{"head_dim": 32, "norm_eps": 1e-05, "positions": "rope", "qk_norm": false, "bias": "all", "init_std_up": 0.0548, "init_std_down": 0.0, "learning_rate": 0.00237, "weight_decay": 0.15, "lr_head": 0.0108, "schedule": "wsd", "final_lr_fraction": 0.0, "doc_mask": true, "dataset": "wikipedia_en"}
MLP neurons of a small language model. Each row is named by its layer, matrix (up: input weights) and neuron, and shows model dimensions 16-111. Each number is 128 + 32 x the weight over its row's rms, rounded and kept within 0 to 255. Numbers have three digits each.
Before each neuron's rows, "fires in" lists the words (lower case) most often at its 100 highest values on Wikipedia text that the model never trained on.

fires in: "team", "for", "fora", "music"
L4.up484:115148082112077089154132140120131007113127127163095108077133143138129136128128126183041128152096118151137104133135132156128173095116172116127108108094106094129162140125091110165134144106230153194114112173094147103072190077121165153141150107137139161195143109116127142144103184187160159188

fires in: "out", "charge", "replaced", "née", "task", "ship"
L2.up531:117103206134134133075092112130122168141184141183164122203141136132124124114124131163071131159131100119103096158151118142128166139095089149137159116137146141063207107142073096142118161136141147170142076085146089100112148166133101087133139096079139157124105192108084119160122046080199106064

fires in: "in", "t", "awards", "won", "best", "award"
L7.up375:111143132071110148139145037174102158101133143069112116058130100100130134087118169119124158061134053145087123151116153092135156163146165130142127154079113173142094055123096096169087132135130126120149134129117087135082135140116125063150133161159180165116148139169072078114133120110158142168

fires in: "they", "squadron", "optilete", "e", "it"
L4.up466:114061110166152095095146083146143101129132154146087104073129140155145176167103115142104128121122154161109142118124171137102117154124166162153120149126142121128080178060231120170119129160165075144125108181141072149135159119138158102094099104117124091094130169172102117115164175140090173081

fires in: "in", "for", "on", "set"
L6.up403:096153135106200139115137142126149182133148117129090122090116112082160153075154163087111080157132043144122092172079091129155152139130157153143152164116120140111098020138157107132156078107156076100144156144082131112109095124051106086103165182098177075140162144135121126148131152108135116189

fires in: "were", "are", "american", "their"
L4.up92:127123048166137162114139127078153172115106154128134104131159089186157187105109120170184117084120138122128190086114170166081174144192104090128120120119084134136184156168110087136118122126111117149093139144119130112078130161175145162087143141107161133110060177108129152095116175118113167097

fires in: "born", "began", "until", "would", "owner"
L4.up387:129119172158110122132116053068110163130169191134102164111108108098152203162057147130162158198071127171121119181135115163210185120136145136097112124136072123100126174140144121101071118185050160119103104058089115102114107113145079155142130151136120115145147109129138098107116185165123155098

fires in: "however", "as", "whether", "after", "means", "due"
L2.up319:035132146127162118203136192124111113058137101151098156138095149155142121154066112119146150094093113136130116155117149131143155133136189113142121132110172091193166160155130137121072156154128101193098124136090142133143126152121139106161111103146097115104138092080150225137128119088136118027